{"n_layer": 11, "d_model": 160, "n_head": 5, "n_kv_head": 5, "head_dim": 32, "d_mlp": 512, "vocab_size": 2048, "activation": "silu", "norm": "layernorm", "norm_place": "pre", "norm_eps": 1e-05, "positions": "rope", "rope_base": 100000.0, "rope_fraction": 1.0, "qk_norm": false, "attn_scale": 0.177, "bias": "all", "tie_embeddings": true, "parallel_block": false, "init": "normal", "init_std_qkv": 0.0214, "init_std_o": 0.00456, "init_std_up": 0.0214, "init_std_down": 0.00456, "optimizer": "muon_variant", "lr": 0.00575, "lr_mult_qkv": 0.7, "lr_mult_o": 4.0, "beta1": 0.93, "lr_head": 0.00363, "grad_clip": 0.5, "warmup_steps": 200, "schedule": "wsd", "decay_fraction": 0.875, "decay_shape": "linear", "final_lr_fraction": 0.0, "batch_tokens": [8192, 16384, 32768], "seq_len": 256, "doc_mask": true, "train_tokens": 112900000, "steps": 6344, "dataset": "wikipedia_en"}
MLP neurons of a small language model. Each row is named by its layer, matrix (up: input weights) and neuron, and shows model dimensions 32-127. Each number is 200 + 40 x the weight over its row's rms, rounded and kept within 0 to 999.
After each neuron's rows, "fires after" lists the tokens most often just before its 100 highest values on Wikipedia text that the model never trained on. A number after a token or word is its count.

L4.up280,174,237,265,165,220,298,203,179,212,173,225,217,184,209,192,231,210,183,188,156,196,206,193,85,229,199,238,208,188,250,213,212,196,218,142,179,127,206,233,180,220,189,214,190,256,145,162,245,114,221,157,166,210,194,211,178,205,225,143,111,157,249,250,148,204,170,224,117,228,251,216,184,104,204,206,119,224,157,211,111,245,196,236,200,229,220,242,201,229,216,141,193,166,179,264,174
fires after: " re" 21, "ar" 19, "co" 9, "al" 8, "ne" 6, "l" 6

L4.up283,234,211,205,237,176,233,197,249,191,232,194,186,202,157,247,192,144,255,209,190,180,126,204,232,226,269,200,164,160,249,233,149,203,193,279,102,253,232,193,205,267,275,226,189,183,213,223,200,239,168,194,214,253,183,194,138,185,188,234,216,151,176,235,177,136,183,207,204,145,164,244,201,175,215,125,175,151,176,154,244,204,203,162,193,137,242,273,246,222,144,234,250,215,305,218,136
fires after: " " 52, " O" 11, "\n" 4, " and" 4

L2.up374,216,173,171,208,215,206,207,177,181,200,142,167,178,238,221,238,232,229,246,271,231,222,183,263,155,192,192,215,219,152,163,237,178,137,150,205,200,149,250,244,166,178,169,176,189,189,123,183,169,239,174,150,253,213,267,175,181,175,173,234,204,164,178,198,201,111,205,196,156,180,215,161,167,289,135,201,189,203,243,265,153,137,197,200,170,249,198,165,175,204,241,139,232,212,317,196
fires after: " we" 19, " pre" 7, " co" 7, "\\" 6, "mm" 6, " Co" 6

L7.up216,198,156,224,158,202,212,188,177,212,251,209,217,202,183,216,235,217,212,248,202,264,162,282,184,206,126,183,176,235,256,227,190,114,301,284,211,138,167,208,236,180,166,251,243,249,226,192,256,167,154,203,133,162,214,270,192,187,265,222,229,240,250,204,208,197,196,114,233,155,167,200,184,146,175,149,177,141,241,245,226,225,194,218,186,173,258,266,171,174,172,159,131,205,217,173,171
fires after: "," 33, " Ma" 6, " vi" 5, " I" 5, " V" 4, " Gu" 4

L2.up32,227,243,232,275,252,233,117,228,265,214,128,142,179,208,174,157,223,113,244,202,193,175,215,240,191,202,201,260,230,185,177,222,251,124,232,199,199,183,181,129,227,224,237,231,216,158,193,206,189,191,168,237,201,133,203,209,230,163,183,220,231,189,155,182,176,183,262,239,146,215,216,177,170,185,225,179,238,253,137,163,191,178,234,223,146,176,150,231,136,243,148,157,247,200,148,230
fires after: " " 24, "-" 13, "ite" 9, " su" 6

L7.up149,194,144,308,187,196,190,195,245,317,160,127,214,176,198,216,191,188,177,220,219,192,252,255,160,201,174,183,221,171,219,161,159,208,120,189,237,204,67,194,195,249,193,157,212,187,197,291,165,145,145,149,243,228,223,217,178,190,178,249,255,223,234,139,201,150,169,181,141,209,254,241,227,190,175,205,202,242,227,172,211,152,117,298,226,199,173,241,259,223,146,187,217,199,167,181,235
fires after: "\n" 77, "s" 6

L5.up154,229,204,163,202,264,168,223,153,253,195,250,226,250,163,269,199,147,146,231,237,264,199,221,223,215,242,173,290,170,254,180,234,165,153,201,237,164,173,236,166,220,217,189,156,212,225,177,256,258,167,229,215,198,180,198,202,258,202,135,235,241,166,251,124,210,195,193,132,238,268,219,87,159,223,230,190,160,194,148,155,188,177,181,180,207,223,179,169,263,207,173,196,246,248,227,137
fires after: "z" 20, "ga" 15, "b" 11, "ab" 11, "ub" 5

L5.up421,100,234,222,159,188,257,182,260,248,229,239,286,151,215,156,196,208,227,198,272,196,250,224,120,181,176,167,204,218,260,195,207,165,220,281,188,203,208,186,201,200,191,177,211,241,164,196,248,151,183,209,229,186,168,206,188,126,171,218,172,194,198,217,234,193,83,225,219,189,153,238,231,207,195,193,209,227,246,163,245,132,198,194,194,240,225,167,258,139,208,202,290,204,226,260,240
fires after: " " 38, " con" 12, "te" 11, " Te" 7, " at" 6, " new" 4

L4.up218,219,181,201,167,277,235,138,95,263,177,242,212,224,212,181,127,225,146,201,201,136,134,233,153,138,127,181,239,225,210,192,236,157,240,247,108,151,237,233,229,167,207,165,169,120,177,175,240,284,198,155,172,291,264,188,265,222,229,247,176,141,170,191,190,237,220,148,149,171,211,226,224,202,255,208,250,176,225,200,232,194,180,200,223,239,229,210,194,176,194,244,241,267,198,159,261
fires after: "ic" 13, "il" 12, " did" 10, "es" 9, " consider" 7, "mar" 6

L5.up390,152,182,206,131,120,173,153,226,222,234,208,221,276,268,202,175,218,184,184,240,230,203,200,192,210,136,208,183,166,178,270,187,147,339,165,200,221,120,142,159,179,142,214,234,153,231,233,217,164,148,211,214,200,234,191,168,247,139,68,227,173,231,221,213,241,201,146,126,132,212,212,184,195,246,210,227,212,223,221,214,209,243,230,175,182,221,171,262,195,237,187,249,223,202,248,257
fires after: "," 78, "." 6

L4.up92,168,245,229,120,232,197,182,258,256,149,161,202,235,263,210,199,175,234,191,201,194,201,211,223,200,147,191,228,209,148,168,225,218,158,259,187,200,184,208,126,240,193,233,181,163,278,195,246,170,177,164,194,214,226,213,137,153,155,282,170,95,192,228,251,175,187,239,206,197,211,205,161,218,179,168,159,234,147,213,170,213,163,131,230,157,226,206,190,286,192,201,142,183,120,189,195
fires after: " |" 40, "|" 26, "\n" 6, " the" 4

L4.up417,202,203,241,206,201,176,250,167,275,239,209,236,251,261,182,178,231,236,206,202,207,201,219,170,110,167,202,191,219,237,205,185,220,133,201,268,188,208,142,237,186,225,212,142,170,162,170,103,182,202,173,170,178,225,235,192,195,236,190,208,255,183,163,170,195,270,224,207,228,205,201,174,188,135,230,272,186,222,231,207,157,189,242,213,204,167,200,161,210,177,197,127,245,214,258,226
fires after: "a" 14, "e" 12, "le" 9, "ne" 8, "la" 7, "o" 5

L2.up266,236,155,201,160,199,163,241,206,248,176,163,119,234,225,186,210,179,226,212,239,189,128,267,232,264,170,253,271,225,212,235,263,156,202,208,247,159,133,211,188,234,270,230,151,178,216,214,308,202,167,106,146,244,160,231,148,252,154,215,215,237,225,175,167,205,139,180,188,215,192,145,148,210,202,161,313,205,200,184,245,189,203,152,222,164,178,207,215,168,249,235,136,222,166,250,240
fires after: " st" 15, " co" 15, " Co" 12, " Cha" 6, " h" 5, " ex" 5

L7.up492,103,293,208,152,235,247,179,206,255,128,124,198,152,161,217,210,247,150,293,189,136,213,191,209,200,212,213,214,198,166,216,183,185,215,176,185,194,204,166,220,236,151,133,155,191,220,181,190,165,219,206,243,206,180,183,207,261,213,270,225,189,265,195,190,142,145,178,213,201,244,153,185,233,202,221,182,172,188,219,190,113,174,240,224,194,233,248,259,222,192,241,195,189,145,222,208
fires after: "\n" 62, "ed" 6

L2.up277,215,226,155,205,223,200,269,188,221,247,227,200,222,265,214,186,212,140,193,189,170,192,253,191,175,212,234,307,132,181,227,189,207,187,224,196,186,172,216,173,103,185,204,108,158,156,183,213,203,236,197,144,178,140,191,150,200,210,128,217,246,152,177,236,195,254,153,215,186,223,160,193,242,120,221,269,176,231,148,202,172,170,214,189,194,176,211,172,140,165,167,245,234,195,216,193
fires after: "o" 21, " con" 12, "ro" 7, "le" 7, " do" 5

L4.up351,212,184,151,215,225,244,154,224,175,246,259,236,183,219,172,216,213,196,220,169,228,179,278,235,172,149,141,204,213,165,241,199,130,136,166,196,201,196,197,198,229,196,222,87,144,250,212,153,240,128,201,194,179,224,114,252,152,228,218,260,154,177,161,206,204,159,182,217,205,217,177,271,138,219,188,258,194,181,226,174,280,166,207,249,187,237,287,185,190,153,167,189,213,206,236,242
fires after: " " 28, "c" 12, "ard" 7, "er" 4, "com" 4

L7.up212,183,213,179,156,119,211,151,231,142,223,207,188,229,233,145,179,222,145,219,182,243,196,216,262,190,155,241,131,169,219,218,192,111,201,150,192,144,159,177,250,170,205,213,239,203,148,205,189,186,145,167,269,187,175,171,102,253,211,247,197,253,228,127,226,176,293,250,216,211,181,219,200,204,182,218,156,177,282,288,164,192,209,170,201,161,253,218,256,240,197,227,198,283,174,204,248
fires after: "," 15, "e" 9, " of" 9, " Ho" 9, ":" 5, "i" 4

L2.up288,207,182,201,264,162,208,231,238,226,204,224,174,218,188,156,166,193,217,220,181,178,227,220,170,288,191,225,208,219,208,208,281,176,259,202,200,247,190,276,259,214,211,231,180,257,164,147,234,227,186,204,200,155,205,248,171,172,222,180,228,244,148,171,205,143,144,155,178,214,167,171,176,220,236,194,77,185,121,273,181,180,204,113,230,160,178,121,163,190,140,222,159,221,96,245,161
fires after: " " 33, " (" 14, " U" 8, " Ch" 4, "c" 4

L2.up458,197,193,210,177,266,194,143,294,232,162,237,280,214,175,133,257,187,242,196,226,220,195,195,241,175,184,143,217,226,221,202,255,197,147,227,225,206,236,200,198,193,179,182,176,212,109,159,191,139,236,173,210,226,225,178,222,105,232,251,197,209,154,170,229,181,174,175,158,256,223,174,185,226,208,235,139,208,173,244,114,228,231,219,221,200,198,251,268,121,221,195,203,254,136,214,169
fires after: " " 20, " Re" 11, " con" 9, "d" 9, "n" 8, "-" 6

L5.up392,148,225,199,148,152,181,177,163,193,91,198,140,258,166,210,224,188,193,203,188,193,197,230,159,141,217,171,259,239,254,169,194,160,184,199,230,188,203,231,145,188,216,258,197,155,199,182,210,191,231,209,121,125,225,141,271,267,257,172,180,152,236,203,230,195,227,237,160,277,225,191,164,161,196,214,122,184,227,143,255,244,187,241,192,226,159,241,252,192,159,254,257,247,164,283,194
fires after: "el" 18, "l" 14, "re" 8, "le" 6, " re" 6, " Le" 5

L7.up433,215,157,177,204,268,262,133,190,179,218,218,173,249,322,185,185,237,169,204,164,164,190,228,189,154,198,222,234,273,208,277,138,255,243,288,177,222,198,191,150,191,193,265,221,224,183,163,198,242,135,92,178,189,172,210,221,189,246,206,270,180,195,242,205,248,180,203,222,241,247,229,141,200,244,202,250,213,142,165,174,203,148,286,193,162,182,218,116,127,197,207,206,200,232,222,200
fires after: " " 46, "s" 7, " Republic" 5, "ra" 4, "l" 4

L2.up475,186,216,212,241,163,198,198,248,176,183,300,193,185,228,202,162,163,272,182,181,259,219,134,184,280,128,175,170,224,122,133,284,209,170,244,184,231,198,235,254,226,196,127,218,184,194,237,187,182,148,251,213,256,139,225,222,182,162,211,205,209,143,159,232,246,158,224,116,258,191,174,195,267,199,139,179,158,202,276,172,169,302,217,154,188,135,229,151,156,169,177,157,230,263,247,130
fires after: " " 51, " at" 8, "-" 7, " Go" 7, " (" 5, " new" 5

L2.up450,277,244,246,204,188,264,236,167,116,214,191,222,253,218,210,255,177,271,209,286,219,200,180,149,204,147,266,209,152,169,203,238,272,271,199,173,198,154,246,157,215,187,223,184,182,141,195,241,205,139,149,266,198,219,184,261,143,239,228,210,213,202,118,192,190,245,183,224,160,191,163,204,277,181,201,130,176,262,171,245,221,125,222,179,138,278,255,168,165,231,196,199,205,169,249,168
fires after: "\n" 25, "il" 9, " Fa" 8, " On" 7, " creat" 7

L5.up327,246,207,188,264,230,300,172,174,181,285,204,196,215,211,204,163,176,240,208,208,290,160,232,206,157,132,174,247,233,178,204,157,232,177,237,181,197,216,155,292,144,220,263,217,226,148,247,169,201,163,193,176,201,232,244,241,181,188,244,263,175,183,188,168,114,150,191,245,201,213,139,247,198,138,182,171,198,166,125,214,206,163,257,226,136,218,126,235,209,174,181,153,219,221,194,189
fires after: "," 53, " " 9, "." 4

L2.up417,256,130,264,210,139,218,250,265,268,102,192,211,122,111,187,242,180,240,209,193,154,182,155,170,273,174,194,210,213,229,166,131,188,193,233,190,198,192,217,208,173,188,212,197,232,147,269,238,199,166,209,185,240,181,181,264,248,179,206,181,201,156,200,176,232,151,219,120,246,202,230,146,92,125,176,160,203,212,178,131,129,222,208,226,176,165,200,146,218,249,187,217,164,115,171,217
fires after: " " 27, " Ch" 14, " p" 12, "s" 8, " Ar" 5

L2.up229,211,237,148,167,146,248,170,193,213,168,200,259,180,217,172,209,133,240,256,168,165,208,281,291,148,215,145,154,247,189,210,264,196,212,288,204,224,181,222,174,219,173,155,114,258,157,149,234,225,157,200,216,219,102,245,227,176,247,159,146,222,144,179,198,258,152,178,161,180,211,188,224,159,188,238,137,214,195,238,197,173,213,183,185,229,173,246,237,205,190,193,182,253,174,155,167
fires after: " " 27, " as" 10, " Re" 8, " S" 8, " (" 6, "ly" 5

L2.up186,264,254,199,138,172,204,188,209,159,202,173,227,220,241,128,137,248,218,182,230,286,184,199,192,171,185,202,191,174,246,201,188,82,118,223,141,221,179,152,239,190,226,186,232,228,203,204,181,243,183,167,194,241,168,196,156,152,158,210,193,186,175,236,280,207,115,201,227,173,226,169,189,263,218,177,175,235,190,207,179,235,216,130,189,157,205,150,240,235,164,128,156,145,224,253,209
fires after: " " 19, " qu" 14, "\\" 6, "-" 6, " T" 6, " con" 4

L4.up14,277,186,168,179,177,205,250,310,252,214,204,162,220,203,111,197,195,257,196,234,214,111,154,207,189,110,290,160,197,193,201,213,285,189,233,146,201,247,206,218,250,221,214,183,112,185,165,210,122,160,215,267,190,223,200,219,188,177,193,224,122,115,180,204,116,202,235,212,255,260,215,190,188,225,150,89,200,215,109,187,208,161,205,210,232,215,247,194,229,185,283,188,212,155,208,218
fires after: "\n" 55, " " 20, " b" 12